python train.py --head_dim=128 --intermediate_size=1344 --norm_eps=1e-05 --init_std_qkv=0.0251 --init_std_up=0.0251 --learning_rate=0.00922 --lr_head=0.00636 --warmup_steps=0 --decay_shape="sqrt" --final_lr_fraction=0.0
MLP neurons of a small language model. Each row is named by its layer, matrix (gate and up: input weights; down: output weights) and neuron, and shows model dimensions 240-367. Each number is 500 + 40 x the weight over its row's rms, rounded and kept within 0 to 999. Numbers have three digits each. A neuron's up and down rows have the sign that makes its largest values positive.
After each neuron's rows, "fires on" lists the tokens most often at its 100 highest values on Wikipedia text that the model never trained on; "raises" lists the tokens whose logits its output raises most directly, leaving later layers aside.

L2.gate380:442561528497529456426495511451497490517556492428500521511543461547484555481545547539486569481483505485484521421507563522511475514495491505438504557523483495512458477524562542498559460521464522509489516464542501533520554530471506500552514477537560458439553506497515500583445510481485572558531477570513494495493494414500539438485497514584539591489469587464459587506451536514544549486559
L2.up380:530466531572549457506440447456466488478537464507486564517518560536524471460448548529456508472471496550491520466466508501527547471522492474485474495498448531497514486456472485385530533567540572506437433501448450507497486489491492489587553527559492432480552470479579463512461459558524470509546413565498514416458509483497534427477531549565511501477478466516539494490446481536506545498501
L2.down380:528477542476513478521530472444491487498529407547503485503485485469494453499550471474484491508461565522527510515439570450434446498549492442539475547462501506564490495554528547515489480530533486489618510481504562484467449474487441555422509492513543472482462485489489500504464509405437478531452549468561470486516476540500504522461469408567530550522518496522544538448527439503517479516472
fires on: " King", " head", " chief", " manager", " Chief", " master"
raises: "ship", "s.", "stone", "light", "s,"

L4.gate857:486509430453498434446443449545481468495511552515499457576499516483501468534500458505505508470473507472456484435538508429559489498482510454558482534469460497570522527508515504458546476522500493435537490542449471465486483453511479512548532457540494452540476542466455469500519552520470540498493558495521542517572503588541481515508472511506522509548481548539500482581518496580548556545510
L4.up857:502578414493499492451451489551562568554486499464487410473486558465559464504512457470365534538507482539443508553528450487520567536518505516485591506462491518535493546475455507513470467503469518474489498529555461534525523467505491521440551484537443457482469514460546440475514495496533558518521522545571474488424495477429437514508524487518483443548527427558486464533500547571471552493527
L4.down857:577502524472438432521494492487462467521481523451481497435492456532536459501519467510530519550491485527484548583492500526468467497467527499536521524465427435451561496472466449469491448494594521481532584509543514457514500435477514548446569431484557444488499477539479513466486506515441563482496538515560399529521423539511513495541486429543454494535490467499431473495474497565524583493440
fires on: "-A", " (A", " \"A", "A", " entry", " \"E"
raises: "ng", "ugust", "sk", "way", "mer"

L7.gate994:473464556518472519524478505522408505551541470570510542466514560480524477601471491499506520525498454452531506462513436502451487464572446441445480486559560520507569555560489482467447466507560526554495535472440522562417521476460481500463520525442476520498501511514457451508567415513471521454539489508428509531468563477446494529549464478480516501474530500490583498526504466496521544520459
L7.up994:464479519534498556505460506501528492530566498464422561510533499521430508485507521535580482512549482531495562599473509461519535481529426518493515456465492486439463464503509489474428442533525527489435471480475486439531539483425528541502542520497482576545590553424432483485514525499524477535551497523403543421548539528490569500474536494514506498449490447529523473426449404542525523486538
L7.down994:519459519475467443504530582511491501494497564517441475475482550471473566521521510458537582462530576431492557525562500497501476457431561488426519512571552527656481480485504485510499447522464462552501476577478521588436455532470518503500459500478563478532509467499439557533522455564447538449446482514419525514517508566484496470524519543454445561427508564479474509520583439505497559508594
fires on: " In", " At", " and,", " in", " at"
raises: " fact", " same", " present,", " such,", "ically,"

L6.gate1097:530564516523515391555500466412563605490448535503427471539557571520491597491552498501515475566490490484527558508545526511548502465481524517570395551500552564458521470508459461539517520572459513495465529470488508467532507486477462446600540582589460598555539548510521481540515490476556554512458512604519520548486519498490503473587538418508489463542594537534576528492521526429494497538505
L6.up1097:415499519511483469510499542488517472537504501480494479544450449497459492521412487579455466433521500477530519456527526502546486451527531467521465580459559531488506527395552437524513472495534543559426446460481506504526472500442607419497518573524551518475518487527527501526511476556562503519465517504513479595467524530440532465465507460549472500505518486526513450531498462487488535517500
L6.down1097:498496480578542467477556570510520450472482502450495484482498506532480595470556504558567472484514497566445545501364440471463498477528474524478472507417460514521514505520516462505502511480447529485481502508479441432510518467522523512427566485466439456532532540561451515504578508516543497513456523526502529533515498533556499532472505472562531520483515596526521468513525432462461480503527
fires on: " would", " did", " may", " do", " does"
raises: " not", "n't", " come", " have", " enter"

L7.gate386:569598483457519465489494507468542527512435447468571460490503506493492554578520515497453525461507509537442570487517514518486475487444434563522565435541549476487465458438495504432504438523532508571481556575521557516545565505520473522511499517538522503510501473507473494486523525462450458561509519520432547449541492457468473450489405486499517489551549555442464511548605554483478490389582
L7.up386:482490532528523524449524500431498486443499467457562476475414511528499518509496523540531512458488449542519560461515496416527545410481498554489523503453495516532503466460518557518482445612497502503502552543479485462458467472489507485529468454518514519531527442494478475465493500506519463481524540517550479443518541470427505503495527435555476489492468643501477538521488516523534493502549
L7.down386:453547497549563473463458434503458501529500563453506518427509465529475501519514494507537548511492488514492475544510517522514493481512493496529471562526495473498507475464494523472538460495476524482507469556527477509483472491526425480524483518500507467452509446520495493507535480498484486456494510551572529552449453498442535429509466575405570451587527480466499446449534481504526560542480
fires on: " and", " but"
raises: " include", " includes", " is", " does", " are"

L6.gate191:506538538487528415540363525497487523438455463486507520539491524501494453455530575444445503503511535471511511446522440448517536495570458495492530483566526464478480475433571450486520560486469411468531495554501473552495460481483487493404523529475524478542446459455540491440464541481470405499489540584532514547518512519458476535492501516475522506514466508459487478500500496515529522463504
L6.up191:496476524499505375512468541488523473546548528427507494576480586509482530524578463477485460454447543521561505467490503415504526450460462542423456629456546507490561523487599504539555477476469472496486546482496519496497520486475498525455484514532476490518452439477525449512450552526524568498503469440503580477522512499463512489458553495448565462425434474518558547506461431486561482488478
L6.down191:483518493494442480441506503503518488502555504517441430514574545457455506451495550444497437463472538506510552482492526523509521443536456484402504448499471534488442517452508453584541454528498425541543490456459435570491474492480465509463504509493474404452530449420572438496480542502527463487527493468396504510436538463455490508524533517483487478521512455510445421444457494558495591454501
fires on: "\n"
raises: "1.", "|", "-", "====", "===Regular"

L6.gate1008:454486477472480515510526478459511473548503515486435516463525456493414482552473454499498569511431477464496485500523480446514456501453448490504500473526551492478499503441501512506478545475536581376490446515501559552539473494472477503525509554489488487516511504492574541488467500448515514522601477486544435475557497468497458505410528557515459434468542470592452504452540492546447473500549
L6.up1008:422543546540496457478546522549504509444497571472465540486560479536398522511478514533472558538469479493479451479557506471538553494476476447472477542531437561596527522594551491518533515511525539465536492548528490510514562466524473524498472554527518496452574521504549541450514497538538502583526455470582494467481575507476509479475528479514516477546491432485454443463520499512470479454499
L6.down1008:461475494572457525544546442506504561509483548516434503482468454500451505470471473449469505516465563404483446489457526448597511469486495484495484517462564518601509523483446487546518523406558487507503532509477523520518490493475476548451418513480444470485498474526514533495482481456559464453500465507492515484508462499524486514467492509479495498479538519512483572431552463551449557466521
fires on: " of", " de", " around", " in"
raises: " Ireland", " Ireland,", " Canada", " Ireland.", " Australia"

L7.gate165:501537477443437535470524491526450489496501473548600462444485504483512527520520612565451438447432398482550544494534508525441464551498550469508530545527502487490519454489458547556424519542445468495446528535501464546470500467505483495531467478561514485484547430466468545458589569549472447457520517428459460376525552498453478509431462468520476499541480469479439485473516516455481524489546
L7.up165:477528453482448458516489521492477528429533546574514536513528522454478473485565582470478560573500456494472472537503468483431534492559467457482471517552510479421462478448485530501464467556490444601446535536509437563487485518520486535485459513470555475480479399443519476425572491575490450501491548470506544517648519488501528558539515389505518503566457496502457462540460470502485520515513
L7.down165:467508510448458478453501524516533518458426576497529538503526513563548528517549590477517482488473516547572537548491465486480496498550499518498507512474495489478526480557465549545453501454407483472523542494482483568526510455519517526462512540490559529499450392511560479503508512444449521556456524482525543488569543503567484492531551387569513455501497457495477522492476459432525542428491
fires on: "\n", " ==", "==", "==="
raises: "\n", "There", "All", "-", "===M"

L6.gate1290:441495440533473441546540446541511546582565499470450520440519513469447457589508579633460527482527540491532517553527423418497518477518542519514469482499514562516552522482502545456484525494533455557453496516487501578530473501487507535540508579520529504478509501511493545499546532555576495576552480458425457537524538473473501481491498537574483456516497481440465523458557512500460502494527
L6.up1290:503502425446492413483462423502465509457475467501553533520516421500490537490478491426487513500546530518490512579520497481513506501502519482532463480521578461545468510523472460479536415528485493472478430434511417499502464528461537520507550554547524456490411509472530448523470519478532566473520559553484487564549500444492485465531561552505493456516455556558491508553568551500459560506615
L6.down1290:489537453511448462494495476462507463541523547498545477388483529537515462506473492545518542525532494491520531495416423486469562496505513450537494441460485535466507515508583472463520454450433515504425481458507516592575473504508477535476463518541533562514570504445604598536534499492519504432505447470471534564587512487468537453467555542531524513558529521516484577488497439505551516473567
fires on: " at", " At", "At"
raises: " least", " age", " times", " first,", " present,"